Weights of a small GPT-style language model, trained from scratch on English Wikipedia.
Training: a variant of Adam for these matrices, 617M tokens, 5286 steps.
MLP neurons of a small language model. Each row is named by its layer, matrix (gate and up: input weights; down: output weights) and neuron, and shows model dimensions 0-191. Each number is 500 + 25 x the weight over its row's rms, rounded and kept within 0 to 999. Numbers have three digits each. A neuron's up and down rows have the sign that makes its largest values positive.
After each neuron's rows is what it responds to, as a language model described it from the Wikipedia text at the highest values.

L12.gate1429:500482449538453500486531490496511471477508481506503528464471515527527520503497550471510543477512443518527475517507481491507486508531467493492519485513486484498524482504483486530551540510471488477498491563496492434486488484506494540528480490471488539500497495450472450505540482513487502518447510541529510528472499497541508455517508500497495509512540534548519491486491480483471487491523501494484502465560502507475499502466472468488479495500515486506505497471481492538486529444511499474502508474524483459483487528502525484505460519487470483498520488519528472484490452483524465495
L12.up1429:524493505471480519456488505501488458505485526499480535512453511515508490473483525464501475454459488507509537502489481510504466489521523451523465507506469515494556514482483545497493542526471486504515537528473508465453509491528475550500474520431478480511544551471484509528536501465502523475530525503523512485515504519540529504502501521550514461482489474530522465488498486524501522481507445502456483526531477515529482532514495489507513526503518477477525478488469505484494482493513529520513479492510420489514474523531528518545473522493496524491535486493483472472470504468508483503
L12.down1429:411554486492498449506509460515464511510494473481460481499484488512492472491506485458532532479502498488551513507512520485486530513536478475490539517497510437499504450520521512415477501527462495502473502489514483493472479522471531513416492495518426485461521478498524479498559480524523495504493512482499526486495512498471558451523487465482526533492480500493501491498512472516507509475530482501506508499492455509552473512508479506501492507525529526493501483472503457516546492519514516529520491475523538492508493527499520497539475485521518493473513518489485489501529510531498515513
Responds to: Article before place names

L6.gate255:512478518488482523557514485504462485514480501513500486522529495524482507508481471481517524521477529517476523466534500485512508507511486488540520504489477482507467475499469503505514512464482495483475493503504539527486459485493524503517520505510521478517536509497498524516486425551516514486545460477469507534480475516482491568475455460519518515523510490470464529487467491520523475483525561543497500516511458499507533468439524480497533476501484489498469457498523523474469507510534490500492504468494515482465527466481513474511510506532474486502497538488460482529487499527522488498
L6.up255:494535496475490512515535453497483537496486529462498473487526485512498471520513540476537486488483487491492499496493485464507487488523500471519483498484492469520527515507533535504532491589547450492491513530491501453490468468537470480516485476524524435502497502521503457463478499461539515495508482517560526504556487532537549477476469495490469502511493452512516496519510515508447478559531521492480474521468494509478469495511534558501490524527498484530473509505533466511482489514486491518558474509486470477508493522498501503464541531489528544520534486500511479503481539470522496479
L6.down255:534485516529515507507550506520524490525475514543514461498500500486492498529511475531541507522516525493527510531490473449515516496502512531527502496454488522509530479534493500509488543502463518491485489519529501485469492452544488494503474549464487539514526510481469549517503484520516451505517466500439514533508512469473516508498483497509482608464492544514505558500500547508534502475475520486529466483500477552510524500470533516489513520498507497479502510487485536526503496472502506505471551504520491486503543523467500503523508496473515528526497512529469473526506503535513498539
Responds to: Split word-initial capitals

L6.gate335:510462532490499462510520502540499516531512452519507496546498553522473494493492495522511536467507527531464477515548484505488519510521486505495519516518494487498537483448468507466484467513501514512544489539459505482491464502494495481443498453464505522484491473519478459491484477524435533501488524464518499525519467461515482489464545508511518500473514485501510512510475506543517497505527512473524487513476506504504484537468529544489489496515497491513483527494489506508469509475483518502492484454492510505514443513508483530515481476489499504523500527486471483513471500559473527556
L6.up335:476535488465503510529557470523525526487486475489495492513517478484534523539500453530510495508522534483454520496531462485504492545510474503452479517511503513485487491477546528509515501498490520518505455504516540544495526543466433499457504459495516546497509481485529524534534516456521521472422543487466500507493462484505479513462530495517479491494448524504511501484513503494510517517485485469493513494488535492508517501491498524461484518525507535516512536485536475511505501480535497476527502487482530501446462499514530510489454474446515478513454537483512517523499451473483501504
L6.down335:501528522466491517525508492507451493447498471453480490505515540545437449496516483520492495472529510497481529492528538532536516530469512486493538453498474467471507533499506460468494490515523518494504500532514514521566487477471507502525448476505538518479469474501460506510527529488516516467521472465489473482493508515464500532509520511502490504470496507521521493484449545495517480540448502508477494497507507476496525505529470445500471547479534427503512482487545506475479478526541530500513525506464482512496486447477515518523459479489514502516506466512528508502479488495477489470
Responds to: Collocation-completing words

L10.gate1371:506479489530515447505458530519507539509557459503545486483523499560505499511496481518515507522507495530484525494550467492490498498501507515550496460477499554479459507470519511485453486506509511484505472532470509447513525514509525511456487517489496526520488501552516479466512470526488481500451533524508519472533448512498509439480504458512494517491529509513504463556505516518484482527492511509513523506461467512493499482461501490452481472493519518504504495527475498553475510514553502464514525542503519484503493482557476505503535479482538502483577494523497514493537464517503502554
L10.up1371:497464443505506501518508476519507520486503494506510496450513491480539480479509479482469536503505493468510496496505494521517502488528511472507520518487552526464511493564490509547532523513513539516451503471503475465515472477512499524485499497516468514472499548527504455504521473481523541540493486511504493483484489501504518502536433501525502474484488511487453533496529511510498462497537515506488534521524499475502559476529514461523509467462514490525470484533512528524482485502551456463529489507473519466489543485525538456527522481498474488520520515546549547483499505512511489493
L10.down1371:458529487482510462463484528537559521472493502489472488508536512492518500517481489439514469495493502520482504480506473487507526535473462478473458479501505507531509496489538514484537510471557480533504469517463493540498488497500509524490546550531461484490488522505498459502504479498513515526473532459539516478500476490467518505507511510520510507513498507497475462496514553555505544507459478480498539525577518480495473459501438495499512507492496524500470500499450488472504468531487460512483487492532539479459510490443507493506552482474464498472535439453510525502495522537506503484
Responds to: Career-role connectors

L6.gate964:512490521500490524533515499516468558527485489501505471528525549477501530510503483488496503489496512506469437538556480500514520468529482523499472521504504498509503522484499504470470509520485483502519478549513524452505533499473528515454552499490498504526478492494497500472475479498447510461464546505465559503541452520501488503506497495476506518479480495512458486508495472475511495533531457527536478515468524504491503511466485518508461491503506458478466489488519457497465518517499445484478542511497500518466455486516511516500493496499492490494540478482461503507503486485476503491
L6.up964:481519499498541475488523449529501479514507491480547487479537484502459519510499469481507459513565491516469496488481500485516487485506494475493485514457493503495491508503508475517483501505521494524517467483521525463500481517520512513471455561545500494492483525509482449524502469476548464506494489511496504502501504507494520532478473481514502496486512467451482499505547498466469463468446486487509514462484485515472476478507510459488472500495529458500518493520507456540523532527496453501528467497483478497469495526479517501513500556502468515460541504475488508476522518484523486499
L6.down964:481478509491473459496493486445513461489477508529471511517497486515487460504451481508497498521519493501508499438474501482475512471494521507491510514469497495503459485506495482557497506494535469554514468510514508502496491494492490486493538474483493465522524480472498488497492510496503503516511471505471432505516530499496514548490487446504538508532478514529547507550511504534500545495490469488494495496495489444520458486500519504517457497499490471517483507516499507489497426528486450557491505533511525530517512475514513484478487504536511506530513518513515527490486505543535491514
Responds to: Early paragraph and row tokens

L6.gate208:485479505513509488472481499532508526472515491500513482482530506510467448479506484452498493483527471473456518532487532546555468472473514444522486523518460470516497471464518486475518500486513490490509545526484470486519451516498516450475488506503541489480480419524463500501516495489522496501477509525521587522548507506490509480510485485510486455508503457546512511506466485508512475522495490529480498530455524524508458491538486589473492464522512456515475481478457520541498527496541479525501504539498490526491504505477542534485507455462481519512530512497483470477538485528486518476
L6.up208:480523553485500466490453494514523518498528515470470470510509490497539485489466511460507522482510481531514481521408497527563510520517496502523499550504469554490494491510482543477506481525534446547514526485479480498482502496505480477536508537503503522506479475516501490468521494454496506494489487460480442470518492492531511527522531499506515519465493522535471478520498502491536547486507469523476507468533523514496464493527511467494544461507491467478501486532497449500509511473497481496528503491516538496500496514535507480497511540490468509463481500486528503508525500526484487484
L6.down208:493512489429500532518505515472449521474468504501511509498488506509442506529436473475483521476517508545540508523468488516542492487487466501491457470472551474494501497460502525509522417499521516488545492505504500521510493506480477489497517514515503502498476529508472462482473502513521555478483463511505516515511537517526492499502464464476524553491466496481475497480475523495493523503486471490497482475530484524500474495548467493488492517479542516494507507485501485484496473504478495544536478524463509430523495521502545518495504502497509489479518514510448495485463498464508502531
Responds to: Role-linking prepositions

L12.gate197:527461531485501506493484498475457502471505484498507532459497538508497523503510494503513493499437502505496471525487512553518461472553529494495454454503465503518451507475535504478513531530460478511547483501485496521498489483511481503500534492514488511519516478492430494560532503489498522457463519471514531532509467504540537485490525537531536487513504492502470472477496540455535490515526491502494488511527499498497478476496510499531502518521491528463471488514490495489447502463499534492509498502449530431509491503546478479562495463519505481465517457474502484493515488493547490515
L12.up197:556501495518502516561524534496502505502507520488499519514533506490471537480503497518481529470481491533503509538529526500539479510492505521490510518525433546480521537531499490490480482504492533447462498477507512495503522506535534504497511461464480463516546537502480440533533522454510555497496467499458482524481512499504532510527477476444493479533486492533521471490471506441506486483538494485517530500496534481496494464467539524498481453490503552451470506489481516506447510521539494512543484503486508481496508501502540514501497509500479537450469501516518457482508492511481482507
L12.down197:502533530503461517516465527523540507496481525519509511495505516494460499490505503476514465501493535521463541522529523521471509452476493549486474476495515488484518484498509479518496475483459488512506505465492446483497510533495517465502505507548483525515508499487486477496517459496523459485481550530509508556489505520495495510507501490501519555558524514506544529492469426498533549556467488515499460505509543474495441493533474499505499520475514501508471489461512485545537458482443491470526494477475497516550466530498502501465485511473525509498503510510505487518509473521515511503
Responds to: Wikipedia structure and modifiers

L12.gate450:520462511484502505482506484527470463511520500497549501500493492491498511508506516514516488506525509503508491516468463532452453458460500516509514500531503474515456487515496477501532477494520503493505483558485499455483501459511486495491506499476536527562522483471505497537518488542484480483539453504510511501415481506490497501488478513485505507501491499500502480485489537511490479518500530488512502519512501489474531514450502491478470507529499493532527486538502544483428483499547488454447497505501545500492508517510471470528490471451546504458457520439491563526472446505451514487
L12.up450:527524496527518495515529489514513500564462470493511517512532469500544462501530534530534499516521502512446508517497488522509478519542500501524536518487507522492532479544451487463514516501474489501531471479567519482487476496480478537514540488483482462525492520512521527513486466495530492466491538470476487498534504544476508485464491509516493495510550495518500486513519538499516517562491530476498477550548439488479513468474520497538464494519459472538460507491514521498476467501550526499469443501549472505517431524522499530521523517463476504525511536485517493491529482514497556484
L12.down450:485524511508547485546518518512452517524466475448516477511508490496474479497500465462501513499486475460441502490494473503502514465557484471477501497493447500514555492458553511471510509516481503500487494488489478526494503503545502505502495484518468486471511523463568503518504550486508466498510522476521501524550500485510522461534512490515529550482521510487478524542514508487516558487545479516484485499513455466492466501533492548487511473471502521503470499498515483538500537570499490511544540504498498444501488537443497515481491484482471459491496495447504518508492491501520491485
Responds to: End of subject phrase

L10.gate214:506487470534517525454489491491526510514508510537519548474542494512495527468488495475494506491482507496517471525533453476519514494483485517511516502498498464512506509499453508502482481514499506524541437484510544473461538478491524471482495506515515477510477493565474489479523481559490490517492480496502520523490458477503514488474516474487474529551530504498488538520495506476545514491514492491485503508517473537516498521511474504518498482472542481492494461504521474496482493438512538468539515532500513454503501473508490473516464489473509484513498508496515466491510531451469482501
L10.up214:499506496494509533485480538514524474460455525482566491511488481507537527465507530509489507488522494520493527484463549488541477531460482518534545512491464493535510482495484513512490471502485535491489531527522486453514484532514485518545489507503499502496537473490477501471462499530501487519468482512474474518509532472472475433508525501501490474523546559556519487516451492492540512485457498550495495509479524495502508494477468548467495412506498534501509473457466510513470486483488494512528495473488529462531465520516494496503486490424504468466476508529526520529526497510504502475
L10.down214:444509499521497527521517511464505516442486464536496531501486476513471545486529500474509489502518473539515505447509488520484512534526529524482475531568510516493494521520508495503468523494503464505480498451491509499511529482495475571533475500504486546527510498502440492499503471499526537494530522484517500415517508460529513532517457433536496493505506518509514493523545510547489484541527488472482497479502508540489489511491475496500491495496458526480483532493513452502514552556477500505522502486469525564490496483516529431501490480530468474534506500489521512526540520495519476458
Responds to: List-item separator commas

L6.gate882:480488506525460466488507479515521537488528484495525507489483490484515490514511497552500526517515472548468473526511502470483531472504534556480515530494490522530503496477511455501471521479475505532501514492511454486498492551523527521528510488495496526517557488479459506486493502539473528520483507538471480514469486483525532537466480489496551509514494487509501465492517470487483509486505505489533486501499523519543516541502459507549457521485553478459499504521505509503462477439478477461520515498463515520486476553491523489493536492520538470515486517497475507505506528485462500528
L6.up882:481552562532503436490517457467486499482470509508489498563524495494473508482513498561490538482537519460464517498524510497507506508495549561500458532527530465487494461501479507534511483488490510488512441473500505488469481525472454499506494459488456539486547522510421497486528520472505499489517459505517494514519501533483541470514470470474515486539486515495553511533492512456516505483488524506445521519425517517534502473483535515500461484505551538534492480452493499480533504484497495517515502503469523511491488488447511470507457521514492506507464485527455526510490510489490466495
L6.down882:482494521519527513508463481513471488496505465492515498524507495527483525527469516485524488489513499467487453500504496538498475515509462507527532518514488512497549520484511514480509445515467490530485473482474463506537493499525454546517464459521534475506480514463504538480475517490512510507499492484518488530503473540482487482500505496453515513525507492446483518516474476489473496515518447494520483566481477475494511532521513476492472487489540532506494489509515486496514478486535513493548529511520506469468544500530490541495483447514484522506496478502465506504503532440504498512
Responds to: Mid-word fragments; regional directions

L10.gate1405:497504501469491485459476519499491496495474469507507525494469530463535501505522529473491548519488527497455508495515521480538483487486524528507515480513502502512461475522446480508475486494452502553478518527510491492520508509477488475451525513545527500474507496486563499533476482485501528509466487528474496495526526512500493436506520532520483533525505498497549521486506490503499489503519521493469444482500466455519547507510475472494514479508510470519467548533512521480528504521472450525557517497561504457492510500470463480516446496541487470485452521497483530489511442509498494539
L10.up1405:502465514479496515500489516511503508526464517527525460491520541510512519521506504554490521501449503469449497455525530469508556500502499534515439498530502505476546533488511463478489518525478502502497525529490492485496473492523479519470523525504487514486524504500487497472524511495503515533518464540484517485494493531511518535485494498511537498529499479507501444482551479497460501488537445498517513508552523518493532468537531517507525495493505451463556471505464525490475453490474479507534468524528478475539496507490482489487485479523546468499526505493505537469488521502488489514
L10.down1405:535503549508487522522500506507501513530489470530509484503479545486450495562531532531499517497512506452508495502484525499484522496457510481482510496486487485534448512512547495478507545489509495532523530517490443487508510498509504531522511564530530538510494475513499498494547479487460467530500495535521496517482479513458509472487480518516500536516518475561552539470518509534469517538496504507494546486468516514486494483494502459544492490521500530432517492507504490480489493540452552499495565486500476488515506517506496550544505516528463543467468502486503543490478504526470521521
Responds to: Word-initial letter fragments

L10.gate482:503494528556512459524468522516505492459512478493506490481537499476491495462446525472504473541496491520515514493476499454503499461548475488486498486482505505500473488546541523520493506499481465500493532465532513496467483492458507536490544489470511536546532462492549473490508516460476491481507500463561481504520494489501517535466500496458512526525474506476519503546484498462518510503498532530475498483489470500493512491476512513484534504505512475514478526509521510538509478462490508511500522474490483507487479455526464471478507468514493467489500549489524535501539513458520497540
L10.up482:477527477510506467494517478507453495487502503509537485492505500520500533450548507454537542458518450483546461488500527518482475497502501445460465542476495497505525478496498479507497505514504525498519504472511476507493528505498501504496487539522525518472509486518510505513518482500532491480482524486483469499519513550488478490479507482503485504514507481486505491527480513445520511482464494493494461514484489483556517525483473502481507517470489496473501505505509497453531458503471473508515503500439533522494513556494487495471484509536455487511455448501499498512506511528467505484
L10.down482:485509494489513517491474530484516495497472486523497504453510483537475450482518475481524517487509502490500487486535491524504502466517520513512511491502517482514505481505457490466535514465483480486457534496487487560516484473490534539520483509502518484496510504503515515517510478514497497529441500509527498520526484484524486487500461492494515477529495494498479498504496542508496518461506512518519499550512501480513536535531491482484497453487461463512495489515538435488509503486495522432470481501480472493536513516512500492472443499505465521496508475552506474516516482525507498491
Responds to: Predictable fixed-phrase words

L12.gate175:507494535517486516499493542529494525418491469520521471510497526543466495499476507557515512541538507486514454490525512509545487519494499522519498500490540445539484505512504469526524505481533534531528497500502485529457443500474530513512495487536517483509506500500531514482474494511518488473462530496499471507473504466522530510471525556493517511472435483515484482492474525509556500495479486479502474495525490489532493489503506485476495525533443455459495534543514514528472489507525522484509505541512528466468451477465506505537500476464459528459483500493519468481526514531478509463
L12.up175:500490517490535433495519496496524491467511473532545476497501531499463486489491494516541451484502474519555505483473521516512499512480500473514525453466482484478545494498500454511506465468483473518552474538502526548519492495505497494484525515503541457482523455486483468443476479493484491529465538493517528494549521547525450515495512463483480510504512492489503467477494499530468516536487513472506456475467521492478543533472521500492490519526505451485508475485485461525470502495570459506528500495514515489512477521525456522517543548468452491557488467512547518484514515504512506498
L12.down175:502457530477517470505545519535478491500492509507512473499510488500496432499428499490490465475517489465498515454507510493507507516528475490515500489474505523484444501521477486523516488499522508460505496510516506515497488495501485495514489514492498470542520516505551463491485479494508480498508517547534493471535470480490526499504509506479494525444484528536488498498490492502510491527488466523465533479498489492494482520488502511484465519535469491481474509460477469516473508481464541476450432528496505483499504448503492557496530522525517465499500485495516493534518509496483507494
Responds to: Predicate/modifier after subject

L12.gate406:514481495495501484441500524516478502511480470522512511509531499512512523507523481535471509527501487509547472463538526518526505455508537485487508495489517452504449507512505466515499468467523512507512508536529500480536531475489514469516508487538530519516503483493543520509540505511481550429471532505445504547468475483472500504456470495429517495530495491510499536469492527462508502508502472521509507496517530519481525481469472514482524515521499475534542465496469480511511525436515502474508506496553487501442524479486511483519525498493493466508479499471513450518486534504478507496
L12.up406:503528526537438480484461514528473500479550481477546491453499496564522492485471511475474476538520503491474444528473524533526487462522532521485527523504530508487520531534509516529515489490478447469550530518499484488502505501467531502490489526500508482497456509507492534506495457512502526502548504507499520474506508469489515514492508510512479479489452502493508465481505503487567480520485526464515486474527497464488493527509487506513473549501503510515473485499552528534519537473483525497555492527497533464517477546478480473488537499495509511448454505507509478468505524548488500483
L12.down406:521506504480472487535471470524541498498528496477500536532506450505502558523476513502471519498488495484461512487476493525518521507485499504477521502485484536502477500512489505511500487503510508501497464495488506500508502499455482505535502538486501516509453504521491530476511532502527533520530492508485530522447516485505529474467507520442494366482490515509535485510486508507481505516497504516516520524512566494461510494455504508539473521525510536440483512494487532479525449534520470548513554516516477517533518525499513499477503499519485486491490497499492517445527500483488486535
Responds to: Block-start structural tokens

L12.gate1185:559504504487509516521502397488528507510521560491510458498486486534479468508521526511559497509512515510509545501493493537482477459497500526535458493537552530480461527489518515516472503468470527503494528502555534475502500523478504537496502507516481450513529499479491525489549521518497443489510459514536507457483486463506504492527490537558506489529518478510482499481516527493515508490539522525455519501524475505503470485493517514466508489482453505561527494494513538461506529515520488539506511489453468502511514493527491524545505487508502470492515518525506517507509469463497502477
L12.up1185:445499470493530480509495468483477534486479478507529471497499536462470523492529473520464530490490472458467523468493514483524517512490495529535478407506517549510509474479492510494505484521475501487503519465489499544508488522556468450493529488514508539535539495480497514510499427511487508527493461487482458471485493506524487502552525500535514452496524521485505457479500514512514505511546490501487512476537463492521519493519479513472490503532503467479487517492504522511502519496488439460515537513499493541510466496475498489470526513523528479467511515492464510520516461559520483515
L12.down1185:514501507461448525507486531491465495495535450531517472479518511486524480509511492508518504482458501445526527497497494500492501513517495452498493532519522487482513468512481452503471528512484517536496508558449466542497500541491502514503490486486495496489462480495512470511466517472485459523479509501498495521493529530520506491466540525505471597483501456474503470479510486508498523518528499485472506515496512545458533529554502527509488492487530513518484488521529443435459453498502509474481475486521489435518528505472526494503498506482468494505507498503508500524458457511523479500
Responds to: Word-initial fragment in names

L10.gate325:483444504472499485527488521477512477502494456473515486465505480522557520524499510536471499456520494467495517510515423568496498517460504503516512441506488480502490478489476492503488532530467520481507499505518470471515448512554469528467525500513517503491466483507503476522534501534479517496530559492495499521496572497535515527507531519489496519545509508511473472509465456480481472482488500503474500514526489518545502503459517501490472516445505476506528521511484489489507511467490512453508513504479520468493540511532432488556473538508470500482516487457515518450464497517535458514
L10.up325:503474547485465441496481506482461464505493446506496560525464515468490523468489504474485452503444420547511501499457473515478500503478456467491475490519482454449521492478511472502509495486481537491493499519497500500502500514493528494522477462490537484540470518434496526482493512467488526479465520486493513485504522522527515513499548554461491509457505440499466466516486515475473512514504472486526503494527492538516491477485432459488489519495511528523498495491483507487454509491532522459523494512465514489542442492535506492479493540498492483468531464495517521485524479537554545569
L10.down325:482518474507492505479493467534497502542526518510522477522511533504538470528501529557454517501473516475501514483490525509479511545483498496493507482507445490498519498471514522489471497503465480488456560513491478492521463541507477525480521477528493491500501492528495463501444523494485485492498492488512492554499514529498562480504459540508502511516508482548518515519537493533453544553507503569481498500535498500521502533507481495516509529500533507501526529471561479523504546496534520503502520486508521469488520535480491438480453492511487494510498465521452496477529507493514509478
Responds to: Linking words in encyclopedic phrases

L12.gate12:468525508533489513552462531501497478485523475500493518512457499515492533493475493477517519527469519466502493480498484501524512446432478484469499487530499481466559478493543468517476501519546522461470501552500511487505495481551511516489480509488481495484487476487475493515495504498508495518501495531474498514472466513520470501488511450465486473484473486544511505535454480462522506491463440495469518529492496516497479515513473514415488488532491507504510486486441492531467500502517498520507515481486517473472504493513527495518492488492543509522508497528531508475480526556483545519
L12.up12:495504520558508536508471481481519473511462454497487512506519496504509517527523483459501500497476543485509472499535474495491517444496469486508486477525555469440486476498555493500515489544517494453469500506521521499452483481523470463444505516508496527486494497502518477509509503494517494504523512541503443520495494494502497506505489486477479466528504519518485466453508498485510537513489447513486509495447515488493481530531470489476496497464561542461520493550534500515510513489474497506540510478450509505469494490455516479485512453524502472477485491482532524498491510508473483484
L12.down12:415484494485485521498499519509502491522517495530484519481514516479528494527519529503483508451518509508511479490485506573462511527494478490530485500493533496453520478494508480493497468459499526500484458486486499529491462467452507487489502484502471480492505515490489531518485484489528493508494508500478474514465499479511496534515507514465506490477533506506501502487525555454477476512507524500476496502523506494523501513505485522483470487510538502489499514529497490456495548533440536486523513483509523437518488541517505443513510480494493514508538482469511519458502494511474479494
Responds to: Role-title lead-in words